config.yaml
num_attention_heads: 8
intermediate_size: 1344
vocab_size: 565
norm: "rmsnorm"
bias: "none"
lr_head: 0.00762
final_lr_fraction: 0.0
batch_tokens: 65536
doc_mask: false
MLP neurons of a small language model. Each row is named by its layer, matrix (gate and up: input weights) and neuron, and shows model dimensions 0-191. Each number is 500 + 25 x the weight over its row's rms, rounded and kept within 0 to 999. Numbers have three digits each. A neuron's up and down rows have the sign that makes its largest values positive.
After each neuron's rows, "fires in" lists the words (lower case) most often at its 100 highest values on Wikipedia text that the model never trained on.

L4.gate1073:514474480509488492506517444495513484496438480515494513476518506520498480496497553472500514482523503497522521482497507468523458520511487493487536546504504473511500447537505479472447534534522522519501497516505528484476513488481541500512515487494502523471508483506507478536465468456566499497448483506480529513501490496527533499501491502518553538488492465509503524486528457530522494507563498519534500496508447525492478525483494438490503524543509480435528512498527500538484516490484478483510451513494467523482496485481494509468542496523483474491516493522490545454485494495479500486
L4.up1073:513470509497489478517467473521483508526486454515458470514488529511492527549488517533499541487520501528515463458488481486502486499509520528530504495491519483510530509490504496468453520484493466500538522508476487479496547557525527482464489497501497506493499512499488490497490504476504528514507505525508466494515490513476480513514490476490464487476526477520440501508470501514505497472509515548491499491460541441530440469500508471497515518484493493486517480482432469505527534480479484494504495459441458490522539499506529499512492518494516430544495491580544490545476529516524495490
fires in: "had", "but", "however", "after"

L8.gate172:540539437470499490523493525482527505503499466466466521509512523543514454510517452513543504523459494463483499497477528455495523502466485493528513519520454525528520490499487501508518470495526462521485536497510478510518502540483495489495517507483508523454502491455504471485550560427507461478486447494463493500510448472526467504502475499531466497530524483495479492539482494517520482506478448506518515520496473503516489512534492482520507509477524474457491505499489522500484493485525521458505449540483491522525498492472516465492491502522497526518493459546536456485466497456523492515
L8.up172:512563478526522485470472513507458480474495515499515525519477520529501459490487513468495488498465496482483492490507513467502558473466531517506511493533540514502516488555501507520469527466509502521456456493483501547513495517437510549520502488499527539521466493496496525531516491530467501493510507419491534502487456496461524475530478510485481512533506463499454482475530482534504523491507531479579488535530521493507502509495487494505473527509472461495524490477475518489468459537487516498504488503517512514525485470522521527485503499505512479493433490504500500511512530486464541509
fires in: "with", "to"

L9.gate678:481480489484491488465499506480501505511534548509505504476521527534503523490478504521540523468494493516537519500497442563476519497484524537460484527509496474498481491531496503504476517476486508469527496507496462504514468532512507514461546463560528489472479508522475465493485457477515477459513508463466536498533466548515519495497513499561489514483493477473474511518466493477477478509464504465485467453487485491568506541487510522499513543533493509464487453518530494460476519453445494486516470488489491480491537529512491450481476475518508460450508508490522507489523486497496534502
L9.up678:537457499486467535491521443513497478492474474517466537494504495528516520533502470497487496532505516539489487491490487485532488555543523482527511500527500500513493501523497522509447458513478491535531528544499552525524519517493486466517488548520465547454511513492493494494512493499502430504468532500503445519533490535490536488517496476484480541480511494513514497542506524496512564488518494508518514464523488482482505487528499513514531479488467470463458531518517521543531517484481495494483459561526491498482483530512509509493489541495559470484518486499523498500533475512518457494
fires in: "the", "who", "which", "was", "had"

L9.gate857:488533459478468481531506504473521528487500455536469493496492487474455506511454517470508450515490544489471523508528465485504480465494511516473447472497513486518485483487462508482493492493496521517513514529495504517511504459497522492521492468469463525524494492539561512508522498474447454548480538457513500485469507474512469502482512434502501490491506460514484525546482534492502482534487526508518507490527453502484516500483537550453512497496508485512521501511479524496490530549479516534518446487517504538462495469511546446496537468493491461516529493520515519530489498534493548474
L9.up857:477532493485540498458503474512537509507521495543453491524524532508511448489486493501535462533525502536560524467505496491538514477485490499469501485514491507482532484518528508471523498507518511492518481491459497515522500466479470471474506510514461463473502528474474528507505482513541470492500502499486548435505532482496507463506491509538537489488477512472463481506473559431524528446520510447477487532514511489472519466499534477504534517518543533537495479451472520537450511506476458564484484498521500495474485528502455475499490463478510522501556470472470475541491494471502541498
fires in: "and"

L5.gate725:509509527533492511501491512478449498483523494545506556519462480496482448495490517507523510503514484496520456486544547459504497521518534491522491491500487477469493496494466500493475482466512489523472503468487542478518533491510483494529505530497517535517517492449523517511503508547509544498511499533543494504525502488500446500462519517515519487527474476526473509521480519508498505518525458511482464506486451534516507510531492503518470502544492522471481541501475494517488514497527482507525480480521496548527468522429489499538488469486474520525507465521535521453489574478548453513
L5.up725:480527463492513502489507528510514487555500501505505570535512535487487487499502479523486521490519488511500510523515475504456499478465545492554492503472500504539479462463416460448512510484497494548471541524525506459497504461450487510484477519501550499441542521506520493513523541485484491475533517453484525490478547534478525503502487523469472503489529502510466533502497576491526448517538515512484504495541485531512520464479492497474503470471493502515491490485521515493514505483530519486493486523493518489528479511473479472512476497499497468504550480512503500491525528481517494472
fires in: "as", "association"

L4.gate762:507496475481461554480490486555483469483505515513523467531504523496481449486470496496471513530501509475478500488521490480528503502491505507477530515500487463500523481553502481492432455468518537564484493500514496521486488484488476487522522497517507495473515505526529499476458506473476516557494504503478514472544522486518514508524467486487511522521499451504502526477468479509470530483504538482507533531478511502521502519514486544466511497492496516485512458547475535500467498547505551495540478531467422508471499519486538532497518559447469517470465516529479514491463544551498539521
L4.up762:463480504459466507506489501527537482497477472493465491507500485510479497478473495497478556500491539473502517521477512461495450531491469505546523490499508497436514472516499483486516546522546520484525523496522494483488504461487496504483492530504520466515490462514450495522499484472517479484513476511560489447506489478490460501489507435498514505495534527476515500468495463511478510552459507537482506493503497501488477487483491514497499457513511496498526474492500522514512530518523478503518495486489527523487462532481532559447507482447507521471511518540495468506519494467491523564
fires in: "but", "however", "although", "whose", "bought", "festival"

L8.gate818:503494452504489465515490525510554510566507551486511571468515506519511499513487500511495504536518487496493518527455442491492514522520509508492494538545505501490568521494524451496451510476505508516465467479507481520501477463507492534520505502456504487523439531521487518471488454486487494506476469474552513481518460504509522518507505428503513505494542486512511560505498525503516522472483466488490515514477480512502506473484501498456515534477509562497504446491518494502480472459526491524495528554481504470494504536499497483533492511536501515536518475524511439524508504502513556506
L8.up818:493553493523528536506516529495506507488456484449541497492462516520541516518524508531461504505496491506515478482537546486500503456497504459507485470470502474473522490496485460519501486488493494505487494511484461526522482497474480539523472546487528529493499505486480496501478558567458466497464491509486527491464505499496519498521489542467525516474474490538498503490486456495494488539499507529487464483515469490484478479451473492533486500480488533441502499508531524485486477497500504518497502505495479510482481496516527494487432497495535535514497493509502528498438478502472453459
fires in: "with", "by", "of", "as"

L3.gate314:457505477469495528522471539480494529500443499516509469486489471480537469501514507513502447494475465484474498546454506510517513517488480450501451510533458523502511477496496507471506501473499493520543532507494475496458474485491546527510485478512467496451523523497495491446505509505495496498492481492509526487517516506469454504453490547498486500466534486531489517499542502498512524498525482477534535443483507496489431481529486509530498499552504499471471494533495524502525480448491510501504480509480528526468511493544536468541504492491473495493502513486523539519545470494505504463
L3.up314:498514462499510481543493538457514516511508459502490469518493501512530472486502459493494471527510545491502498544483483489517507505489510531543489511503500441529463451493495526515470467507519481470560486566476486426497489538456504479510499516541482458487515504528503489476553491492519535452479526475495529528528511506505509521525520520469494528489492506528495530518505427518560488517501496514508500502506482512490491457536519501526522475493469514524467490525492475481517482482454530509507515529508508486492525468523499478490528469464517476485528464511497546504575528485528480475
fires in: "of"

L8.gate497:481491514518501497470500440459515515531473491514552502479524475532461519500509539487464518485488517551448449489516524550500460474515508506491546506528550473526493489480536494480494506501495505489498507577522453521469496489496466523486505492497493515502516507501452517470515486518491466485510525492517517517506487505537513488507423478492505530474512472515509495514455483500495465502516465484508551510487477506532484530490514524528475479478497463506462521469502476436483490476539488523524486515509495503464538550503552489489499475520451561488532522502461492543516531488484498494
L8.up497:509482522504489488489521510515480494474481511498478542474492509512518512531482506522509505460515531484451474452485487494514477518553529492458497512502537514501533506485465512462507487491495515519556533508497483511516523490504482479501510469490537536527468521488522455510463462489504496511539506487500515489543477488509513512497479502497487471510541492497461549544492544480482485511555508547474517511477507496479529485539510518483510516507518517446510494515497465452526500537517527514472522527535515511464507464479466521534559520477527489450467489458489509500434502518469509456
fires in: "which", "who", "was", "that", "also", "school"

L8.gate674:539513500476504495531527516511534496537542517474493506526513457486517515483531467491494533472453534495492517503491518493499468510502503456528519502500522492497502464494487472452529451477460536494460546500472497474505497499489508450467504498488470494553524493499507526519520508502466501526508458530487510522512530505547489508482496470467501522484462482538478444476512510460529519540506475505501506496466499526545523503517487461473485507472508452476522517492511431465502519452526476540555505462460489521519491530549446491499519527462471503536488457520542500528522478519514494530
L8.up674:539502507509521503534520495481504461506552495507515495493511444479466524491466539534495492486511528471460540463546516480516463506532502477495488457511509536492480488507500486487517470492471537478455494516499485494503537479482520501486533508474470545496497482470466487457488480506516527495522507545472460488513480491518504537492513466493463505488466471459482503504468460508502567483488474518472526533516473526524525458554521493500522442498527490486495479482542519500505486517499521535518445459451554527471489490532516489468505515504483492530490475495548503525532514477510478477
fires in: "the", "s", "his", "its"

L9.gate810:513494489496517478497474506465499496522491522496524513515524489484544480461476487505472506516524471525510508521481555464516553522473472522460525525487466522485517521514485542487520481477549501477511467506482518479510553514492508515496485487494491501493536451452496509470519543517515481483519505492518524498425512492511540495459459479484511471521492529509497520493503535521491512498498512518492566528487445516493486526500491471483496512506535469478525521464487488485523476520518516522538481483457507512536514495485495482516463539514499470488478501539519535523524468466493476467
L9.up810:476503485499488514506522534525482518545470526495505499520522528495492499492478504461487497518526492483492490504528517493461508460496474485498533505437533562496541508469456504545536532479529501459465473510505502488521517477514515502470508519496469511537527527465487554511494488507462493500490474494512533495487484544459518516498486522487543527511490460504528521490527461484462474495464489541474473483478518484520517519515510509473511487451496527512497500517517477442474519482544479476494507506473502542499431451468506555515456551473526472526542441486534527487512510523514525525
fires in: "from", "of", "since", "until", "by", "to"

L8.gate913:508477508470485513457495473483467507551503542450490518510481516486514452468482513439471518475520485504476494514482515489485502468500494530479447502497484498479511483507504492482542509480501487499473503534508499488491493488524502557489523510495469514536492526468483515466513530465520479506510508522510464482523438491506455504523528501492501480498504578526502515478463506496538489477507523525495517499503537495467495467512483513549481497479457470465473472540518546466518510514487530475508488459497498459472520477488503510470496525529478476521502446525448539531443430526516500465
L8.up913:517550516499506503527539494470483457526505528501489488515478518512562509534523584447490519495512470550484466496515490487503530474505454521476464476496532494518503447524516511508527486504482490490489512559496516493482509481499507530516474462499498562478500502449468510493532468493465463523494495455497497489475498554508474473476458505512515530496457541537504483495479513483477489470497522486474470484508546474508484495497525458506480502545472478517486517503497490491479499488490481470531481461523528506487489518498475467499484556473442483507500485492483494532450505477552490509
fires in: "by", "was", "is"

L3.gate1129:466490523485546460479500490499552490472500505529460554524469451528524506516462523514522486518531510521519541467487489524553455489524507529506485504494488491480461466502527529468492495508540495501502490494483497489495538490491455484519476479484491500478492503535486518523506502499506511510502521524498525481516485563520490531486498481502481488504522476507512481513516526489492492511541499513544540499509471491535524492484519489465490514468502512477517492582465454459525470507514494544433502469562511550514521513467521518512477529510521515495500517519528533520467467528443509507
L3.up1129:448503491461486515493479504469512526520482500479507514522472465536525555508501473512538488514494490502493473515484477505497486460526482532493482474494486498533476509511501505505548506464516502489511523516470541482474471469495489472555446503504502528479509523552475521559526500524476538525538510492497529501507514565512465527460516495474467486517484542494544481476489531520499506509509502509519500509502457513524541532502502522478476507504484512497496505540500478495519521522543458493483505488525495476509508507504469491512470511485561541504488557504521519472508513527476514477
fires in: "music", "made", "comedy", "match", "philosophy"

L5.gate225:520448515521483461550505473498517456492497467467516482482508509502460520490515489462485494533487515500505522493511534462490503528463469541570497548533507479516497497547457478511487479509520526501525494480506499493471506496554506451563496488531525481477471519487512473506482508474490460524515494473507531509518519549536481519484478465499480480490498525478483488507504493528547519487472501532541471523518484483466479517471539471490472538508500474536511529535459498518461482476471499530485472481518513533510537491496541476484507506521477469497509468460522521500491477474515531503
L5.up225:501536453492521492534506514511482491513500456506450472509521473509524529550510503480508498519518512508482559485544490490513522560502500492544487512548483498513537476512486506533508462473526499469484530504507492495502484509495458466538510478499524515502487479470497514520493506484477530496528540526510491499519540518478496502496488522474479476502548511521511459483467463495556537502488477478518502514436498483431509485449502514512499565471560473526544505460536511470489517524469464533505484473510493541510502497513502476518497541476470488474491491489486519458491469498469509484
fires in: "and", "dedicated", "married", "abandoned"

L9.gate1309:484464494479487511528484540579514490520464510489495515470485525520479479490530556547532556513515469531536516493470496493488477500492504509507493498503519493488503450463470512516500515471479536502520517516515492530500478502527492519518471516488524532528433516482501477486495534520484512534497483519479536498483511499513530485473475473548468506515458508536489481484533519527490461506496479500507491513475491543509525523498471500543544498495519489501509486500487499472537473466509483554505491495489516530542479511502545507473521546501426512477506501483562467503541502515500505502
L9.up1309:527485497509479520514507535479528563491445465528537535462503545527484532527531527505513522500543497553549454497507488488497483482496501464487507526486480468509504501507470461497460496515466484474519491514545535510506514457548501507489499481508515521514421465494447507496512566534489510532511458485466506472500486533513518493477462516502503473531494511533548490527471523479497498446527443515515511488502468515512474483479508517511489529538536495497494499524469520516480494510481516561499499481512513498505538546551538498510488506513521516462517518499526476515507501480485489506
fires in: "october", "february", "march", "august", "september", "january"

L3.gate668:514480548507462517472528498505499492553503513466513514482486493497528498492527562531503477455491493452489444496507548498522514492521469505515481553498491500497507501515487536500515481494522496498489476554518486498474473525499519510473526539500476481529513469463470505481502498562532552528478484518523516479518500482469508548494511532490545473483523464506547526499500509527495475506514504494501520480511505501482458512510521464534502555494500509482534488540522534474547462466502498550517491480494479530524479465434448516517488501470521539517442519513509500470444509510494536520
L3.up668:503508491517555509487506505474526510534489515511502479442470477524527468502486503506506495510476517513459470470501504498457507462481451501529534544531485508543454515527521479528513499561507503520500517512492516514469487517490507513532541469508468480522539493468502437524459493523557505490539498508441486494502509515506469534517533527491556470500507471500473471472485499509492491493494492505507473521528491501524499506517503472531459512494524472509504442498517499508510456481526527528536528514523532477535479520526464528472520522509474477531499495474574511470439533527495560522
fires in: "january", "july", "february", "died"

L5.gate1035:505454476532517526527481547487510505506495469486482504466491492490445504487493500522514507494520518484481510478463501450496511556561473469517495555519468492489518474474492478486540448514519487502493525464459493527525544498540504485491531510482482531463494515469494557489513544520510510565494519527452530455516497531474487526519494447504494535501507490534518474534505521479523481478421519493506487520463505449526517498516500509484486514491516462483508496488461541510479515497524510523502486505479498485506500529468542476487545490537555512478499495512533499494470521485495525497
L5.up1035:483497500486521480482505466489511519480469478499503526488508459460497429459496498499456504546553445507490547507497497454502514520472504503506504503516463485490515536500454481478517486524503512472509495525497513493518525490465506474512452529469509554501523517517518481482469476498455489510495539507530508511522526483474544498448495523468496500522534478479505485487479485438450470482494547504488492522472464472466517499530531517466522520526516496524507532480466480545485540478520462491495492529488512546494498489499501527487495570517520507525501502458471537505535486474497483501
fires in: "that", "who", "which", "into", "with", "several"

L9.gate326:522536518495528516533489492446489505481523508504571531462493480491491505501509530466486470486490476498523511536512496503527490527500501498491516541492504506538490482482499517496511467546494481528506480490475515474525492457472508500538504512485539468466519515485498534510541465536498512456474489521509525494499498506522504492488542529510448494462471451494503523484506521491472504493475514460513547531529464485511501501498537475550471526508488500496528496505509481526512526531543457526506516466458523495480472510496510508484484500445521474554471487526491513524522502502507483501
L9.up326:501502496531508537481539496493511482489519512509491460509517505478512487459482478476514535469523491465526484486497504464490488511464540516512500518512540519482507474496493464501499507424465509486470523542504559537492492500507491505511475502497499475465484473525562491492476500503450480513508533486522491520481518480526493541506514527509539532531519475500495479469473478514454516486489476483505452525470520481529456518486483487453562475481492489536491472497490539504512474493523517492464500527470508484487537512508498491465530497489511483532481492476490496543505516484492481502
fires in: "a"

L3.gate705:490504528511531538496500514517492569466462519509505477461515479501558488488496429489511496529532494501482493487497476515489510505485489498500501483540469468477507473553447554479510488518466473521521443504505471498485450535498525514519487515512483506529478521496528530456506472477533468512453528532521469475483504471468494513500497526458512506488492501484522499508488522517526476489514484470506480530490482497490489465519542533489443569518467507516504461507511517479485516512500526502457512509520519507503491412502488550516526462502507477517541514510510548534518502441492472471
L3.up705:500491479476507513489471527519475500502525475479495503441513469509513501530474423482509472529527493483470482501502482477521485498510505484508488462515510481483508435545523483487531493540484443478535478513468495488516491490479534480502472529525510517534477533483513513485506484516487476442503480544498515456501499477495457509495525475489482517519507509474492517547453548502511533480498485497521505492528487524508518540497521490513476493516482547498525495526498511513465512527503515532499530522516530538524483469515514524530509489527522502503481483504501530535542499482427495429
fires in: "of"

L4.gate379:490442507473501530509534514519490537543474432473501482475528495529557517501478523490536519495517489509506496477512499450496506491495499475486472524491516506492501512534497536476502531463533490484457486504472494491523496509500493523497501515485502481474491488525477492488508477472484510470455517501540469451475506554520495464545532535516489506473475481477518467487508500484482487501474483469486539494484527519485484477527541496517555490554468492474506494508541538530544477508450552465484470515485471484507507483492514501460566518486497494527503522533516507504508459483537495534
L4.up379:487494505504498467500499471500517490521478479519490461494556494492518493548470543479549503458464509548498505477526500511502471476479542522473533493489514518494504503482487506457480473498517496505505483491494501508506543503522532484487484491482474473557456431449479504506486456495490496483553525502521527476501500515515505511526492517515497505538492539501496470500453542445528521497459459457494507517495502483468485494509512479533540479490489525457521499513491511469508510472539510489541508450502524511493522484505492520529516497484457482485516519500539513506466479545481453565
fires in: "being", "is", "now", "still"

L5.gate164:491518483494479519528483503502476466505480485480533508531470479514469511503446476512509560516511471539500483521491528542536485469561458502501524513489515487525513470497489514527477508521487527523507482485549521533502459536481530497471482486505514491484523510525494499509480513490497537500486501457475501497511512510504472510472497495472474487499461498499435485539467506525535498514492462496486509526512513487487519507518504563450532537495497459529500495538520536485496495514512495533500476440485478493554527540454478537469466461526492505525489434573477501495472496511535533450
L5.up164:508521482469544504530511507521526494514468515499503493502507483500500515503517493501470522494510494488456505504507472513485495491494490512515500497559482493474503437463507559498483523480500493530471502493498480512488520516477538473463527510483497543522537550479498498476502481499535498487541426481464478470505494513488478513477530460504541439464512440510531474499513498496500486476492477477457524541501456486454534500503513481460476535528519459497473491481476514513488488499514487541462485504468480501528508495441482501478493453483485542517534504491508482496506449462556516478
fires in: "from", "and", "than"

L3.gate70:502513500450512510504515486523515528492473523492514481468469497518517451467496526523527482509485504487478497479501442445478560501536577487480489494511473446516516493536513477514510552522504477513459491507487506453523495526458474542481519504500490453520484554487496546540517456492470477489450460465482510515536526529539501507472456500464523488523500509450510461473507535488481504460491494497520492478490493502527477495541526526512469508537518466510503521471534488502497519528450482498475503505474498496479488478516488488469492473472497530499476524534479491513488494483500493528
L3.up70:511520524452499487506519442502532489503467483502490519478484558503499477460472554517533510527499515498499522491519521507491507506451517513470454475541504443541486487509510501557523498581521506498465480476518506504504505516471467502499504506512505547508465498540468535506528544523512552503474453497527483550500453499483484501505470494509448501547524525505502455513545485458469496515468496546500477487477520499539497485439516491496500529530534466524487459503522532500490516499465512482528493516507487519536476504490488472518496494500492506492509509524519477507500487523501500548
fires in: "director", "directly", "directed", "direction"

L3.gate815:468514489492492500462452503499440460562481489531489525473479458494510489485484483514516491483503491521494524488526500494476500531484532468511416502503492496512495498497492551512479512439473500452490470465509491510522505488520513490483475487510469525511492544479505515505497503493460489511547447517504530471477531513467493490462527448491517524528493507488447532543522490492500506521565469505544511514502466485485564518476496427491526504503472492452518502492497532504557481502535475505527477500524541530496543509540482496516508532477521490484459492484527502501456501502528489497
L3.up815:467488469534473504480513489448525523529481522489487436497505500520502502483504499536530539502492485488484525484485512501512514487487525515474462515518477491513476506499468540489460484454477504486474482458447482500496490478492525529493463484487497524485508480510486486532524451508517502460468484474551497507545482475481489519491479505508531516530466485486492537497563474493538537474527469535487524495446492515528499515513519463486460472496514488512487486522490548494489494517497509569511531499561526496480489490466486502498459569466551489501451545476508491497512538487492489505
fires in: "list", "member", "ukraine", "election", "line", "listed"

L8.gate1054:518433556525489528469482552521509477512501471492486509489513488524532482479520491480488519501494517506460513500471487510477549519469503481462525483480489528517504456487451463493490486496483500530546551505484475517550498447505494492486517489476452509457463486489505464508481465538462532544512497476444528445502502481524488485533472507510504489508475469561499493508499440474479536482484521491473488486514464496509512493495512459490497544497434458486507541475516498460479481456505518485489496477518495533476538469504487490516501522432465511489505526509484515498505474483480470488
L8.up1054:494469495482466530507534520523501445486457484479497520501511499520515507501516500520477480516527485512512512479497490511499482492507508563489498506478512518515513484502499517534514514556495482496529568509520548528485468454501493445503473452490511493473495488471500444505480473540526474505486494515504548501483532489535510526461502479479522499491533447522486469514469494494481414520542503518440522493517506505493510538512537517547445497503511514486466482525475472501497513537465494455501520485489480503503510487515511478509507527511477471505460472523516495529489531533500525541
fires in: "that", "who", "which", "you", "what", "it"

L3.gate1100:456476489503488465499539486516524523490466548507486502502531544542457487556503452490503497474476547503500525494501529504524528546512472495510493490502507497513468461521496485504505496493454528523497521514507483488533515505529530474511529511525502538538480497471496507473493472493536520471486434515502487508510457489464496498490518505515505509517513507489499473537504500526477484465476460466457490491523488510532530436516481486470479459489517529465508472517522480472495460477482513513516474494491543454506499510506519524504497497478488474542529505518541493542517491499456526462
L3.up1100:476521462448467515529489512487508524500485524526467488485550508526485443465460529518529510512513498482480487489503494494515515511472484507461475532448460515500480485506498483512509517476467516506498529493502510501509455522470483484531552515526481506512509492496494504503475465496454519455466531483454500503485481477518492480494493480575456538452507476456479521486498502562506521483493448452493513516507493441542487464497484478540482470479479514504514492522523515482476449512487533502510490481490529500511552481499452531524516488513499463492543552512502488534486513463462528468
fires in: "top", "because", "massachusetts", "now", "instead", "husband"

L8.gate56:517464486464456513478521534506453507468541481493477464521487486489456476503492485487515529469498479498484471490498479497518548536507539518454515535490503509492500492483532476505480508496477486532539523518491464491470542458453502490474501452506505524505485473502560495504476493496492527469539493515493469471529502515486458478511516484480436534525485504510503520510498516510552480501487518490476501532493475488499451517485499456541470543513522493514505531522538472531512529515491515507488494519472514485537518490509459521510464479507518515529495508481442514479536498551504489508
L8.up56:528498499526541469534521498459507464490508509493495474477485464477519461481510456483486516511498492478506484531491555489506512524480520481507508461498452476500472423508506507562500517470469486489460519522487500487469540487455489483460483476493524487497492512497495497507476472563473518504506507507486514498443509502515474499561520510500493516441518479480467538447477502484522506487491490477488472502509487517476472532525476474477507489521486475514505495500487536461495526540507505492474509519479505485507531501498505457464522496496511502525500526449445535477466545499472489506
fires in: "years", "season", "at", "all", "a", "championships"

L5.gate216:457475534505469511475497507458499532489492504464518519445529487510513504486483511480471500515556499517476496506452534483496488522474510513463460540486471514512498498471495489521493495521462524498545475481500536538496512474519544471479495493485529486452501552477485491535586493487466479487451497518477524510514475488451504501498490494529496498470509495483512510536499459475476496466533483524463477509522491478495473483509539511549525550482488523489425484507525510514474462497494495533499512472521487459462504528553530456504526509487494491527502525530532482502531499498490523543
L5.up216:449482521519503494509501507477520499474527492471505516495452532496527529497498445476527501475503537519530514511496489468463484501452495528500479481507482533460491465495450534509508489480482548492544519516502506485485546531486537515538476492485502491478514491482490489480470486524534477493526489522552527537466522462530481507444457454535479510482488510480504536451503496509480466455468491480497496523499518491522489467473512515504494469516469491500551462474506503479497468527488545494481488539487536491505481524476514488494508516498485520494546492532534500528484528520525454515
fires in: "an", "some", "a", "another"

L9.gate324:482499439491481488482490488503526498489483542483511494489520463493519517500547488514525513490500451528513516485483491456505492521497471517484500497506486478508485463538461483505541504502508514500479483493495521500464503500488500495540507491510510493523511456494475499464530488503469534513478406542510494519493521548542469506473453465500497441483505496528505508496518490507481469534539520485516521496498470497512510509479526482493532538479465487542532518517499453514505505471561519518533504466521507506488562488498477483500527494536481513495490488495531526466532458475487523512
L9.up324:498459482490499513483483514492497524533467481496491505522505500551501506520483492539499510481479523498520504464469539474436535494490465491455531493549537486528501490467514494474503542488505487475499441524476528525516546532488527512531494472502470531449468492505511496512507517481506470543467529524490477503497494529483504519516474493501503501494528489481492482492469512517452506514495502516489442511490505545488541503463528472479510551501500510496463491467488456523531453525527463524502497476512508449534501478529463506488458517533496491480465519506496514511495513506505473521
fires in: "june", "july", "january", "march", "december", "september"

L8.gate246:481535458486512498496493461468486500483508458557552521526489483514511474473508502470495528534494553465491446543478494521511509486496436510496499499519528505500502492509478497451486557496492537513557492538480468474484478516453497476487523524482509516438500547529496514451525487451447494516483498507497510474457478505505530489509503476525496507466514469523452489505493511538487502537501528487485467486495463490499508498433476560501465490516499517481495529513491561479476517509542507485497471449562482499481507480472546517531493510521511462510511485478534473485481479474518490461
L8.up246:524532463511527488534494493526519538484550473525452496493426489526532438498491542497482480496480516517505515513485510477503489478502561512490508516448521498463555488498518461528482560542480524493542533527466515498479486496496498484522468487492482498539474530526490472490529496487482518495501543445502534464496495514548521501490459513502485498477521501533472509529515530479504496565487477507529493540514494521524488479521540481498479495454543489502527470497504515556518524540476523470522465539491512511525508504532531513507507507501493486475498552473525480500526516513470500467
fires in: "of", "made", "and"

L9.gate1105:530502491469522502500462539522505524487515472485486503546526497519533477564470506509492511482502475463468554504483486486503538506510481524521507514497507505544492472498535521471457524525499495510457489452474462515505494504510520539483481500468502525514508521492503534500521542490469461507532468474526565500487490528502500486481432487516506514496513502518471519461528515502547512469454468517481483529485458510515517470499463470488475456510428504527502494491468470488523514517472479494563483486478541532527500514523519534516519526506483509479518509544498549478460446495522509504
L9.up1105:549527494511530494468495515544475521489496549515423511475524499493492497530496465495495472495506499489461495507509498509513526512517509503506478488477483482553524518507491465506542417515511481487507517508537493499498486569491547499535523506472453517547515513490479536504505529543486477476513532460471492503523484465437496506520469489497509477496472466504504563544483490481546516518504496532479509483465482518486495503491547506494510522497512481522529472478508507491493499505517503509527524546491505490493519475474538479484502483521495490507456480532492480469512500496472482516
fires in: "with", "in", "within", "appointed"

L3.gate1254:507505493512451486477485455570487529490505540493504508484501485525477470464457527505499504514525531493498510527472565507521525513495507492504446512569502535476515476483506531482500550523489491475484517549473517525491524462469464488508557525543485532495460513491525471502454464505532460495479474537472508491509501503508471507496508467522516497511554514474481510488498538544494471515485510516457521491516474513546498550484527481481462506481454514497459510525526499494499498497526460509538472479479476489471484492490512523482506474539505518530500492475482506497544484493478522535
L3.up1254:499515552525503467530477484542515531478472507489513491487509454493510496484498474518542490469497518511476538506510534517493501526487486538480507482518499485506503464508491566519471529499513497527521546530503504495476488499500492505467539522468501444522521486507523472510481467503475491535505469459483493476485470511485509490508505501511544454463482507473564465475487474532536558492497528469491491545466481504508499509453552464501470481494509475477504442470494539493468432507513490536473481518480465502481495518518472545531509451490470523496487488523488494487536485503498481493
fires in: "because", "business", "massachusetts", "whose", "belgian", "those"

L8.gate1111:500541485438534522494513498533478490514480495517483493512485484499496508529486488498528531538530490463496518513524498463541534427533467528465466530466492519490530431518491547529515510476494517494491484522471488541512514506482483533476495498468525508535511516499492504501481492503528509499517529467450491474500456521488540478518486526476469511494480477516500427547471512516537480461501498488501477479512523521511494502494490486488499514534486483494503506486491484470514550504520463460470464531494509505486536502465535501497518531547482550490475484520488490501509506520521461531
L8.up1111:432517535513503496484472522468488469461550539502504542495499526489511506484503499474519553465495477492494469463492502486492527508503487494489491470501506518498476492550517561534458506462486501525491542498520531455440544498474530512514477502481514506506527511503519499500494512488520562480512497494498477495486513519524478510529537484517480514543452527492500498523525499474530525479502522515498544506514489508484479498486494546480466527458507472453509526562475463464536433482449515479511506475512459510490453507501444480517497491498500477506506483542492535477522504455497508523
fires in: "to", "before", "began", "of", "started", "from"